From a checkpoint of a small transformer trained on Wikipedia: 273M tokens.
MLP neurons of a small language model. Each row is named by its layer, matrix (down: output weights) and neuron, and shows model dimensions 16-111. Each number is 50 + 12 x the weight over its row's rms, rounded and kept within 0 to 99.
A block is one neuron, or neurons of one layer that tend to fire together. After each block is what it responds to, as a language model described it from the Wikipedia text at the highest values.

L2.down137:45 49 30 48 33 38 43 72 52 58 44 62 56 50 49 56 49 74 67 56 63 52 76 48 40 33 53 63 50 51 57 55 51 43 40 47 34 56 62 72 62 43 47 55 54 33 63 53 65 42 32 37 57 43 46 46 64 59 51 48 70 59 48 51 22 32 40 29 49 72 37 57 46 44 66 57 65 64 56 51 24 57 48 82 31 45 45 55 50 50 58 43 45 51 21 40
L2.down180:53 39 67 60 34 29 43 52 52 55 42 62 52 55 52 42 35 46 41 57 49 54 56 69 51 52 45 56 49 60 55 46 52 51 43 62 58 30 74 41 49 62 52 39 48 40 72 56 55 53 47 50 47 65 47 56 54 61 52 34 73 69 47 30 39 30 50 43 53 36 39 21 43 83 40 55 56 54 27 54 60 51 51 52 54 65 47 27 41 42 62 50 54 57 54 45
L2.down196:69 54 47 43 46 40 37 43 56 43 48 49 56 66 40 47 39 64 31 51 58 47 47 49 50 27 55 65 49 45 68 55 66 40 46 72 39 54 66 61 58 59 36 61 30 59 54 53 68 57 37 28 65 39 65 23 52 63 40 41 63 57 52 54 43 10 62 63 53 67 57 57 30 54 61 40 36 50 40 54 45 53 30 52 53 69 48 47 66 23 56 45 53 57 52 62
L2.down555:29 56 47 68 54 43 42 60 41 40 27 50 57 62 29 72 62 74 46 53 73 45 53 43 39 31 59 52 48 67 48 35 56 41 67 69 39 62 54 38 47 57 54 37 29 51 55 42 58 45 36 34 61 39 41 54 57 35 47 65 68 41 49 45 49 57 66 54 50 67 34 48 52 45 47 52 58 49 50 42 40 45 64 69 31 58 49 68 67 47 73 60 43 68 69 47
Word-initial capital fragments

L3.down4:63 32 64 35 75 62 72 44 46 39 26 69 49 57 58 56 38 46 35 46 58 73 48 46 46 60 52 36 55 42 57 39 42 36 45 40 36 58 42 41 48 45 59 54 66 58 48 66 40 47 48 40 59 46 11 48 55 39 37 52 50 36 55 58 34 57 48 51 41 58 45 36 42 54 61 54 42 77 43 65 51 34 66 41 65 58 46 47 47 77 37 68 58 30 61 27
L3.down69:46 60 52 69 56 52 50 52 48 38 64 44 61 61 48 61 63 35 64 47 45 54 45 42 50 65 45 44 52 76 47 46 74 25 54 57 31 57 61 65 63 49 43 60 54 27 41 46 56 55 55 43 61 22 31 43 45 57 24 68 58 41 73 44 42 44 56 32 56 62 66 48 54 61 60 48 56 39 56 75 53 38 24 64 41 38 56 53 50 50 40 54 81 52 35 74
L3.down397:40 59 55 32 51 54 53 51 42 41 36 57 54 42 68 37 54 52 57 59 54 35 49 22 59 43 41 50 48 52 48 60 67 66 54 59 49 49 62 58 45 52 61 58 42 56 60 53 64 36 18 40 77 49 67 39 52 38 71 32 38 47 41 52 69 34 52 61 55 40 62 68 44 56 44 40 39 69 34 55 65 56 56 47 37 71 65 45 63 40 56 29 47 63 42 54
L3.down421:39 52 51 68 31 37 52 65 62 49 45 48 35 54 57 38 44 43 41 41 44 83 38 49 51 65 30 64 33 46 51 53 67 46 44 63 38 68 57 46 41 39 51 42 28 37 35 67 41 44 74 33 52 40 53 52 59 50 59 37 77 64 63 55 43 51 48 64 50 64 60 77 47 54 55 45 31 44 57 35 32 67 67 74 59 56 29 43 58 47 32 36 28 64 60 40
L3.down447:48 62 60 56 48 39 57 66 44 39 47 60 36 65 64 54 45 40 48 35 29 46 47 29 39 53 30 34 59 49 47 42 68 55 48 33 51 54 46 23 55 39 56 42 61 34 57 64 56 49 55 61 37 44 37 52 40 37 64 56 70 74 53 45 45 76 50 68 26 52 56 52 60 60 61 40 58 39 43 53 51 44 41 75 61 46 40 67 62 69 32 37 44 47 58 34
L3.down462:62 55 53 55 70 49 71 42 53 50 24 51 36 59 45 43 42 37 58 66 64 67 58 29 41 48 47 32 50 51 42 58 52 49 46 28 72 76 54 57 57 41 44 33 58 41 34 66 25 44 60 67 48 31 43 42 56 47 50 42 52 67 49 35 62 45 37 65 64 58 61 54 62 46 59 45 54 52 27 48 56 36 71 54 73 61 53 50 44 37 54 58 58 60 38 40
L3.down566:50 57 28 40 38 47 77 44 50 55 29 60 43 59 30 54 54 44 50 40 35 62 46 63 40 42 61 75 66 75 34 43 63 62 51 55 57 59 53 32 37 33 58 47 52 55 58 67 59 61 70 51 54 48 60 43 56 44 71 41 36 55 27 70 53 56 51 51 53 64 36 59 58 48 44 49 63 63 31 29 54 54 51 69 52 49 61 38 72 61 58 47 48 47 51 66
L3.down726:49 34 34 67 24 51 44 49 74 51 64 47 54 47 41 48 54 40 49 47 53 42 37 76 59 50 44 53 30 49 44 38 62 63 36 38 45 54 64 63 63 65 56 55 38 51 38 27 51 52 29 61 39 35 48 51 45 32 51 53 54 65 59 54 50 49 28 57 57 63 26 48 51 32 55 49 67 45 52 65 54 63 32 67 52 54 64 41 50 53 37 52 47 55 16 63
Paragraph and section starts

L5.down105:39 50 47 68 64 60 43 51 51 34 58 48 46 42 49 62 56 45 71 56 70 62 50 62 43 47 73 62 49 37 46 55 71 70 63 36 67 37 43 26 48 43 47 52 61 67 50 35 61 63 38 50 49 45 64 58 35 29 36 37 34 36 32 52 56 62 56 37 53 34 64 61 53 50 52 51 47 40 39 20 59 56 49 72 54 49 52 35 68 41 42 66 66 54 62 46
L5.down586:31 59 51 61 59 60 59 50 42 64 55 48 57 44 40 54 29 48 55 46 54 65 44 49 46 57 46 69 60 30 63 22 42 29 56 40 53 62 40 40 42 54 50 56 53 46 44 36 57 43 56 46 76 41 74 65 42 67 40 40 35 26 39 62 49 48 29 24 64 45 61 42 55 53 57 69 47 34 30 60 38 45 52 40 56 58 61 62 38 49 55 54 44 72 74 42
Infobox fields and section breaks

L5.down126:56 47 58 34 57 58 54 51 56 49 45 34 45 60 40 49 55 51 60 62 56 57 71 54 14 33 26 47 62 52 39 72 53 33 43 49 56 46 41 42 65 37 40 63 56 33 56 48 55 40 50 51 62 61 41 62 23 59 38 53 51 44 54 35 66 22 40 30 39 51 16 54 47 36 46 45 34 51 70 47 38 56 52 43 44 34 41 37 48 35 50 61 69 62 54 53
L5.down758:55 53 27 72 61 57 56 50 53 46 49 43 59 39 65 60 43 42 61 43 54 58 29 48 48 69 32 52 51 27 54 48 68 64 23 53 38 35 46 44 77 44 42 66 42 42 84 54 62 57 59 30 59 69 52 37 64 52 39 53 52 49 34 42 45 39 42 46 40 58 42 54 42 51 63 51 82 47 48 51 46 49 58 45 63 36 52 67 46 58 64 49 42 56 56 44
Year final digit

L2.down15:49 42 55 37 60 36 53 69 50 55 26 63 46 76 41 60 34 57 51 28 46 39 48 42 50 39 84 45 55 58 66 57 55 59 67 57 62 52 44 61 43 56 49 51 53 51 57 39 37 13 50 43 43 43 62 35 62 58 59 49 53 37 62 58 35 55 53 56 42 61 50 63 55 30 59 59 49 45 62 55 59 54 28 33 74 57 59 30 49 55 56 57 66 45 58 52
L2.down164:59 51 44 48 62 49 68 46 45 62 36 32 89 12 60 46 56 59 56 58 67 43 33 54 57 39 44 38 61 86 44 69 50 57 46 50 46 51 51 67 46 42 47 48 46 54 55 59 61 65 49 67 52 31 39 64 65 48 59 44 40 46 35 55 47 53 52 48 46 74 53 62 48 47 43 37 46 27 60 47 60 50 42 47 60 39 70 31 40 29 38 37 40 56 67 36
L2.down407:47 48 59 49 60 31 61 70 48 70 35 57 50 38 50 54 61 54 52 58 38 57 64 28 53 36 54 63 46 45 49 35 49 54 60 53 42 23 66 48 49 75 58 76 70 34 42 57 48 61 35 58 47 39 31 29 43 63 38 63 52 38 75 52 41 56 37 46 61 52 59 50 69 33 33 71 61 24 82 35 41 37 39 43 40 49 52 48 69 44 67 53 65 51 49 73
L2.down542:44 82 36 29 41 55 50 46 36 34 47 59 47 42 50 26 40 32 52 52 60 41 49 49 57 45 61 48 60 58 75 71 55 57 53 44 58 34 45 70 50 59 48 53 44 30 62 59 43 50 29 49 52 40 39 53 50 55 73 81 55 34 54 64 42 65 38 36 44 47 54 57 53 39 44 59 34 57 14 41 55 71 29 41 51 73 56 40 35 37 63 49 80 52 60 52
Definite article "the"

L3.down204:33 69 21 48 55 67 41 61 45 52 44 46 43 30 24 57 52 38 54 53 59 67 59 32 66 47 61 24 53 38 42 41 52 53 44 82 58 61 48 45 57 46 41 48 69 40 61 39 51 57 69 46 60 40 63 62 57 30 33 35 55 51 36 58 54 55 53 38 36 58 45 34 54 64 48 55 61 39 37 64 39 59 38 44 62 49 72 33 52 55 42 41 46 47 32 32
L3.down285:56 28 47 56 73 44 60 55 52 61 51 50 51 51 40 50 51 57 65 49 50 53 55 72 48 48 50 30 38 51 50 57 40 44 47 50 46 66 50 54 52 42 37 61 64 67 66 64 35 45 43 61 57 25 51 43 32 51 26 43 60 53 41 63 52 40 52 63 60 28 64 46 47 44 46 77 63 64 55 56 65 52 65 65 68 44 27 40 67 69 54 36 44 55 53 45
L3.down589:45 51 52 45 49 62 42 27 48 58 36 61 18 38 67 37 52 52 58 51 62 62 44 58 54 36 54 31 70 43 19 55 70 69 49 34 51 54 50 16 56 39 47 46 73 59 43 55 38 40 44 39 54 52 45 46 47 25 45 65 35 60 51 56 56 62 69 36 21 64 34 38 43 34 21 52 52 64 36 35 54 62 60 60 56 49 42 53 48 75 59 59 68 62 57 52
L3.down627:58 73 47 62 48 48 37 53 31 73 43 50 65 65 36 59 52 43 54 59 41 46 55 47 44 47 41 38 39 61 44 53 43 58 72 42 46 27 45 35 56 53 32 66 68 45 43 43 56 51 40 61 63 44 59 47 35 55 54 31 59 41 39 62 52 40 49 44 38 66 36 50 51 51 51 59 48 53 31 33 39 35 63 37 46 37 41 69 41 72 57 72 56 54 54 80
L3.down648:42 65 37 48 43 64 46 49 40 49 42 54 34 41 28 54 39 45 55 45 57 51 43 44 46 63 60 46 58 34 39 37 54 57 58 51 68 51 43 31 46 33 58 56 45 52 45 49 38 48 59 50 65 51 37 49 59 58 47 49 70 60 39 52 55 48 36 53 27 45 62 36 54 51 73 63 37 52 62 61 41 39 55 27 63 56 37 44 55 44 37 52 64 35 43 52
L3.down685:50 37 35 57 56 40 49 51 49 23 49 54 25 58 59 46 36 46 61 48 61 43 63 51 48 55 39 36 78 32 55 56 38 56 67 51 42 59 49 48 41 38 55 38 58 46 68 50 57 41 40 41 35 58 17 54 55 51 40 47 59 48 55 43 34 57 46 50 15 38 55 60 46 36 65 48 67 50 46 65 68 55 90 59 66 59 44 55 34 45 42 42 52 66 57 57
L3.down744:43 43 52 37 56 65 69 72 41 56 54 73 40 57 33 54 43 54 39 67 60 51 38 51 58 40 44 41 43 70 46 45 50 28 52 11 51 51 56 50 44 57 39 58 49 53 31 36 33 51 61 63 55 34 57 50 52 30 58 54 27 62 53 60 39 78 62 56 57 69 69 32 49 67 37 51 51 36 43 50 84 39 53 47 48 42 51 47 47 47 31 64 70 46 70 42
L3.down766:58 59 49 50 27 66 51 52 56 38 56 53 41 43 31 62 41 58 63 65 61 53 10 34 43 54 32 42 45 66 55 37 55 48 57 47 64 47 25 65 39 62 33 50 47 30 62 61 54 39 58 48 34 52 37 53 29 52 24 46 51 51 42 59 56 47 47 41 48 41 56 63 54 63 48 70 50 59 55 80 40 42 52 48 54 54 31 63 59 64 54 52 54 76 33 75
Inside multiword proper names